{
  "n_head": 4,
  "head_dim": 64,
  "qk_norm": false,
  "init_std_qkv": 0.0262,
  "optimizer": "muon",
  "lr": 0.00917,
  "lr_mult_down": 2.0,
  "lr_head": 0.00958,
  "warmup_steps": 200,
  "schedule": "wsd",
  "decay_fraction": 0.716,
  "decay_shape": "pow",
  "batch_tokens": 131072,
  "steps": 3518
}
MLP neurons of a small language model. Each row is named by its layer, matrix (gate and up: input weights) and neuron, and shows model dimensions 128-223. Each number is 500 + 25 x the weight over its row's rms, rounded and kept within 0 to 999. Numbers have three digits each. A neuron's up and down rows have the sign that makes its largest values positive.
Before each neuron's rows, "fires in" lists the words (lower case) most often at its 100 highest values on Wikipedia text that the model never trained on.

fires in: "from", "by", "to"
L4.gate32:508486458517482501511506446475482540478508492498514498512497495455529517517533488485538485488484480478470506536491449495502517550476478448494499529481509516542489482511511470495511524529494524488550525498502498489493501498468473506511469501497515567533501519464523491531479523523520505498
L4.up32:481500502524509509486452535529445521486452505480506505505490462496494458488518489537485488563449502499493500532495480534497503546448486482441547532483529537521524509547518509484513489524451508484551518454497452477497506547481504471519501514513526516491512530475495505517511541507475514526

fires in: "as", "that"
L9.gate530:514540521467464514515474487509519517507531492544503501464462506514510519508495480505529543526514495465477470491519458508542541507514538489507514495472536452499466495478558516488466493486475494510491475510491497488553487485515507526500508549540515489489480517493535510545503465515481495521
L9.up530:481493471492468523520517483496496517501512522520514522477574488502486522552493521468510499475518517484511492480498482540498501446517530485547495505466507539497513475478464488518496480478473511478503543548534449479466499503512535480505471536519457481491504467520487492507506528499437485526

fires in: "that", "was", "which", "were"
L4.gate548:478514516486486480528487505525490483493480536492562504484481486522498514501513491477497466488537430534527504470474481532498505437509477480469534500476494488489488501519493501512509484516501535437498487459477518475533521499481513512498518512523498546541499482540507548539502467462429492533
L4.up548:551513498457457544521471519469520489522500565500489496503501502507485448518467559502495513506545565529513492506500504492465510476512480524487526548522535537552524494543523490472470482505549505543500509491466484464504512479505517479481506505525526528551508530516556503515507520552504477523

fires in: "of", "kalmyks", "area"
L5.gate75:515498525499492504482497519513527506485511539520489501478514516500571517508470539520536486529538478482523486470503497526446479467504457550462534511476467505506478494505457488533496503459512499497472473529507507510462527449531487494448484508476509521513496509483509519485447487462531490553
L5.up75:504529522503489511501474507504503532487425522479492518523481491489431447490474503468496514512474514480477483486458488514490469528511555505539518487506466473479505508488489483528491512545502483501507535484505491508485472481530502530499489565511484489494520522477503504531495496500474511501

fires in: "was", "prévost"
L9.gate682:447463523498498529512486513466495482532476486472494450530471494529525524491493484543534504466459495473496491487498515505500461475515480523507522498490467470495505479453518524520532482460483487489494516539560491480515491514479465525487486478531469497518498518490559509509495472543530461441
L9.up682:496465530515434472506496529495526507512520474449485555528491509493533495535526462515515523436495497483489506483514513470526487451510498483508522481515521516484538522484501498490509459464501510501480522523503532504488539521523468540534488511523503494514506511448543519512476491497515510496

fires in: "time", "season", "day", "years", "year"
L4.gate497:466477502520498489477482489520481485514451491499499549532472543472489479475504515493486488524511490497497516491528493518461523499426504537469494543524472461467516514456497464510488478473528525524517451507504526477511512486515504515490531498533492492488491481542510477468521485534478490515
L4.up497:507481483533501493437518491445532503521470470481457505495491518491508482497454498479496503534548491496504504484544529504501487510450511498483499511532485497498524512457470481501482477543512505538487474498475525445479521504477502508499487467483486511517487537510453490507490494509511482443

fires in: "s", "own", "my", "your"
L4.gate33:494490537505520555551502527522487484486478481493497485506532448509517491518461560517488508460459493525487522467456472493518447501518496522467524537513487481480514480483517528462525530492447498504502517530530514472496539540486484497495510530517525484502544502535485450519474493489520477520
L4.up33:478470525465501547557505519524510471482433495485466499485509503458538510513421509509461515520476474520513507481483459498534467535506507525465532509483507483476519478476517516445513523493451503504469498524491515497466493525512486457446519539562505512507511479515480497496500511496547551496

fires in: "is", "it", "are", "acuminatum", "timber", "on"
L3.gate403:505484561532505497546532531501498499498500495492495512476531514490477469469491496462503506441555537488529477482484503469510528444510484473461475524445512554509478512543537444515490503504516499496495482513501502494483493549512501473509464472504481503521508496509507520514508509509445513493
L3.up403:488498506470491524452495487478466436521512536508512535548531487490484477486482511491495512542489482499528508517506523518470475453453479497504485494498485468505485536546486549468476504512481487532460539519480527540512521522531495496447465473482470485512449460530455511452549522480499488472

fires in: "has", "have", "biblical", "platoon", "had"
L9.gate287:469512562531516500457474472491498461517550543487492531525487540521510533530503506527508521482473526556515540533516491475486469477466515533501525493516515489494486511481528474510496487514510502511479499489468458506536535483504482524478484479505496517539534507492533489519491467492515570494
L9.up287:496493486462554494471516488498524514481532531523489447502489553496523512500475498510476533494488520467520516547537559482518496463497482506507466528491458479488533422442495521492520484483519451479484539502504470510477502525521501518488522526462523543496539487518496475479466488565504454503

fires in: "as", "was", "is"
L4.gate542:499485494477483514559486531469495482477505520488479457468452494476482513501507497449475446498512525486482492514495522507519499459506474520530540481473484477501498488510489527497459487435501520514511457485521480539514453491521480501498479541502532501528524485461480525474516522492510516487
L4.up542:479474484506505504542469522511529506492490565515491455502479530473498530503473486489500467520483533481495492507492506520505486437540482505504532498489479477541456494519511451525548492469493492458454508491516484577516489515502505541527507548509546446471497502470472550538487529523475470460

fires in: "of"
L7.gate489:555489517536519492499504497537471523489479519522547509476509531459509482503429468477485478490522500454525483474505485528538433489440469481475473480493523566518543491529478487516487529467511451526527481489511486497508493456522493492513513491496527496490504527509485497506519467478498504514
L7.up489:516483516525527492526486486507548567548481504511525485486472475475529496511464498530501450511535483483497479531541488486516476460489546498525516478466506464498516473460518453499536489483487486506503487505564470506461480469545529511482489517485538515497479523462559502519485430488533500511

fires in: "to", "can", "players", "students", "people", "person"
L9.gate439:505477458562487505502487538508519482479522515481486487490515498467533495528498511491478530519493453488494538497495497468552517550511499508496530512495477486521495556463485478504521474473521510524497481490484528490573542478469538490522514493487519567545466526490534498514525485462530520543
L9.up439:486497462480455505478493522528550473494502499501494567460454522484510477486494529502515441518505436504500498519512508504522485506496506504477521540455529495521466539479472503503515478509465522544537487463525534512509504496502512526513507515497534480475445461536510495514508499479495513510

fires in: "out", "up", "uprising", "outcome", "high"
L5.gate21:494484493469436497514465456508511469506542506497528506528514517481497502493521502503494495543459497535534484517524487499507471488519552496511527522504501492490483493549512522497515509469546496498499459488488467516513433469478522547511492489493544527498496529515484510495501467517446491472
L5.up21:494428491534489473518475516503522485535486493532506512517492531523510484460480481515474481533488509486508498500501489539558455491513519502509457474478471468493451505505504511510526486454510493515476497490486456450530480506471556549479472473503486526504457518453490479485492483483514501494

fires in: "led", "drag", "help", "result", "leading", "helped"
L3.gate116:511523517474513469491477528490464543523515501507504501484522465516490460496514525531510481492443524526497490504490513541507506473471490532504518504493482524499458505466500508500484537565549469527451487475502543510483486517515526524490537454518547515482508481477547507499578528516514474502
L3.up116:499508492485451505492465565507485521566540455528520468500536511469499469525483531531482541504499492490515513516511511499490509492489505481502520538512466511482516471481488505468478513491513490549459496525474503513487465513516503526484510482510441508484497517492511489524554466480504504507

fires in: "that", "who"
L4.gate486:490558503494508466493536493504508542504490499528550508487522490535528422461446480452491564526505513469477456444470493477543518515477524463474506519514473439520514486496479495516496500544523496514509493457478475503491534553519497503505473483511523507495473482510444487494438523514494501509
L4.up486:538542520517488473443527524504498506567475539450522507488510491523520421485508509492539506482521473472516521493481477517482490550529531518506494524516472476485491492478504511502462515539533521478461488517464505501480532502509459536513522486490499500515422507492504467500486503548524507488

fires in: "each", "only", "next", "first", "same", "second"
L3.gate123:510499516487506537501527536482528499490522513470511528520476546524532489528506478494474520506454515512484534477487484535494477500532496498489508454507534483471538430509504538505461526512493494531486459506484507481513490464451465501464495495509496489516510472516481526486514456492474513479
L3.up123:511506520502501475526551531540512501534495531435532474507447521528511519484500452497488545503461487466506472474483503505464513484485539490491535437514539470487518494509507546515476508506478511477468447482438502499508514495476505460490486498509542488479562527491448510486486470476463526487

fires in: "that", "which", "as"
L3.gate643:517514493473547506511549493515495506506503546544477459482509464501519475498485509467503449518523510503477498482519500494459494473541499513522492522464522505479465480490525468504472483537520497507473506525504518479508491469513513492510505491471508491537479454510511505539486519486506556500
L3.up643:532487505486501506512487483525490469557481481533476486480506488512488515493489473456501440469511509483451484501489491462491462515549501495490467471514499471448480484489537505553541483507507513520478511499503542495518464511510502484538484509459491494535454460483483494507510505516494523556

fires in: "one", "two", "7"
L4.gate658:521506517540449540505470520478490503498496533487495519481505440528505457474482490534493532537499467477517434515489491492517521477526486525503515500421515485499458464488508462524486508473453549536496481465470473502519482485473517491485505470486510446528523515505477502496505512497460474562
L4.up658:531465470481496513490516509534514494542498468542541521490512531517510501530533465482461477483511493540512554517525504472494533520517504518502518513487498522481517490497512503497513540538509524527492508523484510476516469541506482474530556449463510534499427470487502520550502504510507478509

fires in: "from", "to"
L3.gate1:503504468563505462462532483443473473531494510458442455486526516521488478467509481497482483516483466527512482462473490497534508470512498467521524503492525511523533500493508511490484528485536535551549479505477493460516523508488526519542516560519517553502516490509466494498490485497491526481
L3.up1:514481499539501493439555508501479534504479486523487472499517427528541498489508527499473510534504502488521491515534469479556477507496525465486491499508490532545540477484492486515456498526460537538495480527492511459487478479491480508482486502438549501488511488510492541503523517514523520469

fires in: "by", "be", "it"
L4.gate528:482453459575488508526487513510507507485530508488535526505516506509466506518482480465540511501527510514487489495517479571500488469513503460549497496483495523491447549522484494493467514538515476518489469496484499493489473518484524525498514505523567503533489479507466488516493505552476542505
L4.up528:481516482487472524478491496488442492481500533501502529496490449441490560483493525475499479475470490509493506473484530483497483462499493498494482516470481489525505492525481482492485488449492514529478529496502493538487509487503520483517491511499529490531458512524470571498509519526474482512

fires in: "one", "part", "two"
L3.gate605:474501511488534554509441527540517482530495501491471484504522437523511490526515459501518477499466507480466466505508477489500504477542506515517528501502523501490482425493544484498444481523509483482496538525499530518490511521428523507475525504501526481515504522505485503495527472491458461524
L3.up605:484523522499494523473423489521489471513447494465526523449516505522484506515516502504551506481509483466513456522502482525498537464525507474494481511505484498489488484488519473522442488523536497499509510499512532525506503488474509485472500474534500503493504469504492522513529514515465475526

fires in: "from", "until", "to", "since", "currently"
L4.gate243:488535487508462525499511506489543518465471498465515490470453469477507491489558491498500524450487516474458472499465487521495492466483513480525473522505480474537497504489472495501475462500493532478510509446517514563528524441474512516494490482448529482500504543497511481472500532490473465495
L4.up243:514475524512498505499478471533552480518520512526510492508506483453531493494489436494500526498503501464486473515501503523435509488497447515493524515536487488471544466492465504489452480465554537552498508485513508480471537497485537486481515518515500491494502476500486530482485527515547500486

fires in: "that", "series", "which", "band", "album"
L7.gate457:480504530484472509437544479480486508505490487474519470483505513515488493488496497444518516510477532541517503489490467515490533504507489511503499506503469465472506523534502484503469499504498496484509512482479451491477496490490475488469479485479561481506456500493498466500498498491515492542
L7.up457:508485509469475487496521502529460492480511472466446570520480507506544467464513470497521540518515498507519482468497477491529516492543526486484533507481490509463518503516522516545524535488468479537506478502504557453503486483498501505469488490520505464502485478518519506534475524502482484533

fires in: "in"
L9.gate96:526490461491503525491453445476479520485461515521526475483503468513513499513472498510504461484492507512506526507504537505495507509489526472501516526513510499514523504460524545486483530480530520470526482497513498455482497522483457565470501517480488497477518520497494544484519521484515461509
L9.up96:496475480501499476495531518524476511494498525468526518493485505509511525462509468534489478517525540480470492507506518483529489529474522487496493483487519492513514502493554527468468520483513469585497504465507534479513520526514515462501479489528530493542510490518453520516528509520522476494

fires in: "also", "it", "were", "those", "was", "is"
L7.gate10:530537504494499464503487471536492477520507543474518511512510492472477520491521464493486542442443488468514506532480455509471484462524501495509511506501515516496452512474497510487477479479516500505481475473479546489515505497481488487459507491505511481543525520477485524552490426518487500496
L7.up10:511525506527479479494499512486516492485499502538475476522524512580510500501508483481511473487510481538474481509544528480498490516517486462496541447450480538473493478487532525529523481483550489521478507517512495522509528444484534487525494470508500484472506470507520490481491531452490486497

fires in: "that"
L4.gate319:536531477458502526470503461547499510499536507489537509493489472521469503519494487492467468510500453490475489489521485493513529516510491492531519498533493493529533444504526487507472502475492516550541464475531454469510505456491482487511522490444515485519474487465557496438490476495501485524
L4.up319:523509501495484498516504470507500464526527532492480472503498518519508481516529523473533504477512518548523509488510465519438474500521498528473502525465478527473510470487550487473479465450499506475456497548507525475514528514508492490431495472475536507463534524459521470487514508493479493473

fires in: "a", "one", "boston", "an", "two"
L3.gate174:485534489508526499509496520502519513482469489516512508493488466482468527499462454477512571509517500540487494498518501469472562512516492525500515490567508489494494495524536501505507485501492514553479524512510476544491516471468466489505479523511515515535550468489499496470516507522479515513
L3.up174:476532468515496498484458515505515488482493459531494542493469463509506513496450490486549531496459491533506514446511480516525556506543485515524516528533527512499517513516513487501488491496502489544487524531462483525508504452484513492486508487539524532499530519484546502500521491494513522510

fires in: "and", "only", "one", "biblical", "on", "doblas"
L7.gate400:463494505505492508489487485512538509475540480465516508500461498530525490545543474504526449491487519508488517512483511479487491515539453495500521504517527493509486499507499510499491460516491516527480485482520479478514514512481488509505451485531511518479500477452521468426498443506489487462
L7.up400:514556474548507493538451511495506508530493480504485478475465479528503501476485480533493476456476507483518497481489544522466482488503501515519506518513534508557520509479465476500431494502532492490479494515485537474519516491458502504501492471503512529507505462523461517504438485466479511510

fires in: "that", "said", "commented"
L5.gate480:454490494485480496529544479491491487501477501496525537473526483524477535513478477507530529468470486492525505505490427488511483503474485512488499452535515477470494484533492519501473476501448473511510487445524522486510514480533490469514500510528494499549471488521454497531548518454465458511
L5.up480:446477437476492504521538464491452491516544520517534497470502517471472513499510472522533512496500474511493473480431468462502470512498504509456516479501515455470501485521503483506511458513492505497507478501506480512534505498483459516489484495519455453537490490521450523456535505455504476528

fires in: "to", "total", "by", "hold", "synonyms"
L5.gate470:492498522506490502530489541523465544511457506507520469502496504519501521472525489526512447519556516509516471493534514464508489499519482483507523507460473545475527469517479501453446489477497519478504505482487441491521524499477543444507514500540508508493494526499467498553497457487528487509
L5.up470:506478498497495450467504458456424531481464522514485483517490463482506494514515510556518504509502520525495521540512568521494493492472494530494495512492501472499456457531517507505487515504498550512535489492519452461494481489499472451513486500468489506510510515497505495486498516461512505472

fires in: "which", "that", "show", "song"
L7.gate372:510517461510483473466533494508476442501481533452513523482461495521543482491477528501497516519513537519491500497502489495576485506521501525495507518499482499505498495488528494511478476513506513511452527489508528474500523500506505536520503536480515441486531502490461466544487462536516528507
L7.up372:492501496515492486489539458502490524508477505495502486489539500503500493559524432539474515497522526487503483447487499513515525510521493469475545495488537490447479449457497505550454529493457460538529476505471529506450518497467528580525490457553497484496500500501504503505479484507515521500

fires in: "first", "set", "second", "special"
L4.gate326:521510503494520581537474493473539494497507479483497504538493547500484483494481471448481482474542511515517522504490499505466488482486506462513496522476516515472451486518504475481501551462463496492510481464478532531526477497525534546454511508515478490469512516531494504498515473498487505488
L4.up326:495488514522496527478489520502500530529480499466495471492461553499518471483467494447473478427519499506492510500500511514502516497516511515490502491521489511488484513496523502467515457492469512517514523492503476505507533517492518502505487547501467530473501495527472534549501480501460507483

fires in: "to", "by", "from", "after", "of"
L9.gate403:478504514548452505523516464452544509409522534463493472504483519464463492508505500516477526535508499507503453545494478473515489484507481500504510487438507478481524526527487531479492500503518506503478507447484465528507493505513506513511511447513525490533502516469465480528522503480515554563
L9.up403:492497522512527485523523491483520484520485503478506517495499488524494535494519531474473471498545487524520567457478505511452534511510556493534526514478483518465452494494500500551484466517505509516501468461538488491477523494494501508524467511488479487494467488504480489480490497489499413502

fires in: "it"
L3.gate598:465508512532474469496519470476487508509519494500513491506475482552509517562482527505503501481537534520476506445493485518469481471555514493524525443504521464531526514533488484493501560512494490445506509522482515492492499485491473516492504505486526475478512497496504507518465472487467514455
L3.up598:539502491500493518505459459492527488477502439514463521524499502530478506530465474498487527461512488515512549485467501529480503486497491473492522515499502510502485490520512523488481526497511553514513509512516466521524514506485504530480474503503496511540512557494484552508470530521540518477

fires in: "that", "own", "and", "succeeded", "finished", "of"
L5.gate208:442486525485517509483505500550477432500508517533497514503512518501489535521460475459511541469526486490518520498518490513530480488534485507476498487510479522495494406504480500524491527496501482514471453544499483477519525482549490480489519490509531523518531467489519501506474505524501485497
L5.up208:446558507491506473485475473517490532503507448529483507463487496468517502495503524458489509509472488460495478495490502489545499522526497489492485474527499497476496469496505474514458557479465477466460506551481480480517475488502511497494514526477513488515425458506534491507559502500463524513

fires in: "from", "to", "which", "8"
L3.gate177:523511486478444468487510495489507512489506476496448486501518434498513526508536539483483486511460515456501460511485485512489463510465489504487506489479529529521474496489500500521472518527511512516493526517533492504490532528518530545534500482448514469505553501540516476488464529490494535517
L3.up177:476510487496467502516512470484525511518492521517461485497545508463507540482529514490477444523524511503523475539464485491467487496461473481506512537475504532500510470494526504513486533496507536520472518458513493536435517523516541527503479502451510509551520491515492480523496514474513513495

fires in: "that", "the", "as", "to", "called", "by"
L7.gate42:501513462504489502494570514513467524477523510523491515496504485501486506540479504481542534480528505514508506503516469492504544460508523538510499463484509494453477483533522456456489453509480510505539522508517458483487499462538521500495505468492483513508533491502498514513545487517537538524
L7.up42:447489480553513520488524519508517507494487434498501550511518472546517474494542507534527545523521484487450466539522488489498518449523511486462534444490541509491485528508529523509513509512510478479501489460501484543506503484490476549459482458476492505539548504491481510507556474514516498494

fires in: "the", "of", "as", "being", "s", "it"
L7.gate620:484528473497512543487536495512464479543534509479504498497472481441507539560507471495475522517501495478491514530510511492523527499467464527522489441474505462510547487505501512493563518502526472542518523533508514479461468500535535529516488493519491510492531469479459516518497538472504509472
L7.up620:507507493478560520490494513547490512518492508523501494500509518555476465505492511511517493472517520509492530513490485492445462483505529477535552487511467482513478510440543472487484475506504507486524468456513546515488527528476504498499515484516505465512497486503507500508498510518501492478

fires in: "in", "from", "of", "on"
L7.gate602:446490499478522479533507510487498490511495494513518472499552485507541462480497511461475542493499497519482510525485494488534493501498485465486576520510491488555533462470540525505560491473512493496528514506488520505522529473493477494512510488487471467479504463525475505465499467442494497494
L7.up602:506529481484534542514511513525495509508485465502502501529500514493530447507487534520492540472464469477493471464487529487478514518438487460487546512492511511518488494502484489524513507520550527500489478462479474492491478558507528510501459464521469534442533491514445496490484502484469476502

fires in: "as", "considered"
L7.gate364:524555482495485484497493515475455509512482490496517496453516498468498480544501475496509481506514465486490509504462510445496475503481497471552479499463532495490532505505535510466453511466475479506511502483497484506504507511521513506529485488482520512528465531496530504521555532494456526489
L7.up364:495505511491514488537512486494456499466492458474515461512473514437533535486529490473553492499500486541504481544463515508544499496479507495525468518470510492467512504499537497525514486514484523483518476501524509493462478489479503509504452475494543516546521471466535521556506511512466506458

fires in: "she", "long"
L3.gate34:479514507443516481549484505498536517515517506518522480511530490491554494542512475508501500554472492532492516486525499524490480443395513481513527485534489502493528485476463527491490551468516468469481496505473509497485497462514493472518493498485496476526461485538491414454489517498497478516
L3.up34:516506479474469475468498486498525490498465486531455520470563497498478527520524510532487501500505475515505503551489509443497487524521504522495530477505499507483504455517521498504478489520515484484503485517485454480489495488481554465456492462510513482501491455490488533475505558490502494471

fires in: "on", "s", "from"
L4.gate559:484509483486484509482516476486458516542460470534553539507494520513531457467473468476510476568503516544486481515481519492499523498519468501466491519446530499488480532482543496521512515480518499513500522507500493494481520532462539516495496472516539504477483479500453490522519509531529470525
L4.up559:457513503500500467497467462504506529481440457487530503465501474480553482535514514480477489546517496436492504537498501499483504498512493534497496527487465459490465508444504525495531508500504491514490492518522480466516530527497547516544514526490474482517456492474472471494491508492500510521

fires in: "is", "was"
L9.gate697:512475497484510540516451482494509542522529503512475511516477518466495482506564484515520491495504534474506525563526530509514498463489507514494476511515493490487530537414501474499484480495466488485523446499508488537485476470477500471499494480505513482502497553511522535490497535527516509505
L9.up697:519506503525507498522461475491484512468549534493490532504445545503493501442521468470541531472496479457498453533532492487544481487497485527431520464524460507516537536496547531507471484521508507486514500481490479483497474503490500498511432496500510515522495487448506501524478492472523506474

fires in: "at", "march", "august"
L3.gate254:496514537489534461516477489480476502543497511508480473547508545487503482498473479512512533468534496530522540447482493558510534497520478498539550475490517510492474511476558491481475494532534484525530510500498504528452459532519509519501491521533474517466516521511489463468466502494489484509
L3.up254:483509520467476470502510480496489490503485486485485497502505489467504504537495490495501426508506498480483499495511485498510523512529483533524495540488495472521509512497526476524484521498542527503514538480495463482511515464488491504505489504513483468458476534473535474521460503518520460456

fires in: "has", "with", "have", "yellow"
L4.gate642:483507488515544491420494490486439509491504526537529510508521514470505496509529503525480512515506513539530515514472468514481473508479520464546456498502508544498486530520485503443485493525514523513482495490472451484492559473474543444527467495498551498494549519502509568485491474548528491505
L4.up642:546501478492485489450520526509518505481479540502502502497540519474512487485461474485477520489516515512549522523457474481497478481500514494516462505494500521538496529488470486492511490523527491527517477513455533469493482487461487441526478494499530528459518492547502588491480506489539491488

fires in: "as"
L4.gate145:497516515488489486490506540489541472522450465528503486492496554506485503499482504496493543426529490505449541511515498523435479477500512511520485496484498489514471514493502492507523461471494484555499490498492534478541473484506551488500520497462511526487517498522517477522511520490475488495
L4.up145:516526513494517497504500492497504515490504519527501493495468512506500505553484499475508525464493522476484479503508481517505537524455510503511485573516497526518515502497530467479467456487524521544478462534498499417537456479499497476479492489486531544490522486463540456536500508513496496502

fires in: "out", "up", "down", "outcome"
L3.gate443:466484537482445497498482449548495516498552527483518469492482488491523506438468496494474508505464530471513511528469521506478496474470490521496526497506514526476526512482526497506498495493518469506536487497472514525494523450493498483504513507520498449488484457550475463472510513505511491482
L3.up443:482508506520482444527501498491500539529495479519505463523514491518515540492536516513520497486478502499537513502502465514449468506507478496466481518477490465500481567518488528519531494454476497499499475522500478502492515486561492522528454486492456516495509500456470513525509475502510497504

fires in: "as", "for", "the", "at", "that", "against"
L7.gate480:517515505497487524527548537510483568493508505524504492449503521471458461524498472507467512485526462552516513550506486476517535522539475514549492520472471492491529489518516484508493501509501505521475516538554542482526528478545490510480531498487559502503504510500490513504483487543518533498
L7.up480:488562514526508490502534474539468456510500544522533471523480515482540477510475480488470488480428535520492479519572515492474518495448529487538491512473494543507488475536523484489499510526484494530524461511495467507503441513484465464493498507569534502495547496533470508514526454466480529483

fires in: "most", "one", "these", "other", "many", "this"
L9.gate429:495561507522477541498524543498463493462528536499532490506534503505493490432458494490536476464475485488492495501481447473549529466510485462465518535488502536507499536484549523476526424520510492518519491505496483502524499456450509482469461506490576510488510480513549553495505491508450521496
L9.up429:512558485457419540487502470499538519516463482520543496447541499499493476514498476519476469513507503490504470522535520491477494481512467501518513475491516490505508478512486520476488503532537463488526514505548533468491483477492483551450512475491487490508506501472506510471469514494485488522

fires in: "on", "history"
L5.gate632:511485534440544513496479478515479473474488509516535520498468504445490486503505474513497476539521524467479468530454516529494509519501477535512494496509553460507478506486550493512488498473477499485485507514504502515548499518484481529497518494507521486468494471473492482453490491495455492510
L5.up632:529480553455530522479499513521522469506494507504512431535489498497551505530485528489484447480548482466515508509452484555485520486486481500494458529469513476507488506476532468506476470471497516444459459512491442530509506502495430511524510524511494497464515504455488531491512473486435484531

fires in: "has", "was", "is", "had"
L3.gate512:556464512471505519484511516463503513501532511514499503513458543509467493487485444513491456451486476553486467540483493469529466497549516475517488572520515531513467498455497532489499495464523499516500540508514489520465450510493470523474468484539550507500501486497524474515495470542522499476
L3.up512:554484523478512493477492525469532471512534496500488505505481538506504519498504490517484460473494472512500525502507493500575464505498527508508512516513522524514490555438456491518497495462512526480492529538486509462439491513520492526517510470460490494482536541518509488511460482521513523491

fires in: "to", "for", "appearances", "against", "over"
L4.gate113:516494472513497487451491494533499460502533517511537493471519492510461505500503462462516503473500470516469518516513514466483493545529498498513461541509531494544481501487497497515459519522519518505513492521530445467523518501491523487525529518483515480495476485528506494510493520493487549541
L4.up113:478493462525463507499504540499478511539474491518466523505510487499488490512511489473475528491494458502498490470494517503501454529542522498512497490510455503487517513483516514492464510520465471528490490486513545457443554553494480505530509474491454528529529454516520517538483481499480485445

fires in: "one", "this", "df"
L3.gate12:538496479509522522478529468503466533523508471484516475482489449517473490491517521517500507574510478470507451473492486482496528519500506489464488509534516492533509498496531540474482508454486538471501500492510529482502513473484489515532523527540537501487509480485533478486528455524510502503
L3.up12:477529521519487507519485517507488475536483443494519483518498530458489557505500470495487534479482507563471525473506502481539520494550468520462508518509484503529544474522505471491526497489500477491508499471530492466498506523507487489483497489476535502509463506503487517539472463437483482464

fires in: "on", "signed", "decided", "despite", "made"
L3.gate277:467503505496476487487492530481547484491490517494510530477521576520477483470526497474466495517481531497488496524532430554507530477531523499491489540507489492495503520501509541461470568495538499509505500498511492512499506489511521531538497492507463516502517535498518482481492481519537492479
L3.up277:476496492428526487535494498497463506460522468483493496514485423536450463484534471516474486535460475522433479579492482508501505488515497524473494476504527476529456509498524530499481513479528550478544521498491485532495472519522472529474485501471536504501490502458469469475520489534530510515

fires in: "first", "only", "and"
L7.gate641:521487509540508539484491493488479490479523512504479483495481520495501451525488529499521469471521502494492505517472528472441494525542542467488533478491481489500497494481513500504444478509479549485472481502514512501529510480489571519454477530520497570530500454573472456471474515483474531470
L7.up641:490478508466462515516503560508500513490510464510506489510459523541524485510446489514503499496462482524474486508468505463474492490491501530504476468535505506458464519527511467545472474506520497466478488538463518528467501455476504454518501504503483514519511505510495502536529500523503536518

fires in: "total", "s", "early", "its", "synonyms"
L7.gate71:466512495494485509468451504504443469477487509516545520504496514515528485462517535512487486477511497529488504488514529494496504500512525521460468484514496515529489495496513504512459514536551516515484468499480469485534545489473536460517540475502491531449505487509493489535475501471444527514
L7.up71:506526504510516488488503494545520501524481506524490492508499482478456496562516529516531505502461493480492496522481512518482518522500493480505535473489494494494536479491527456493489462478491444518521483481515475480516508498486492490507495447464470512566497481463501494481499517481462536445

fires in: "the", "number", "died", "in", "years", "a"
L4.gate111:500519505500537532480527518522485530487509528497474522467541478505522498509512495537490512537549504492501484506477480513506482525471526522522493535535466503508479564503556479484517477494516492446500514476490484530467485491499509559530466465491522514500543520518485508458499480502544485557
L4.up111:473530499489490466452493481505491482524512520446489521483507523497521497503518500487439536512510519488535521516491473509511506495463522501536502465532502489497473511445516500495516518491488515483428488473478523446499571457533516531554515478468486472464518504502466492501503453505533514494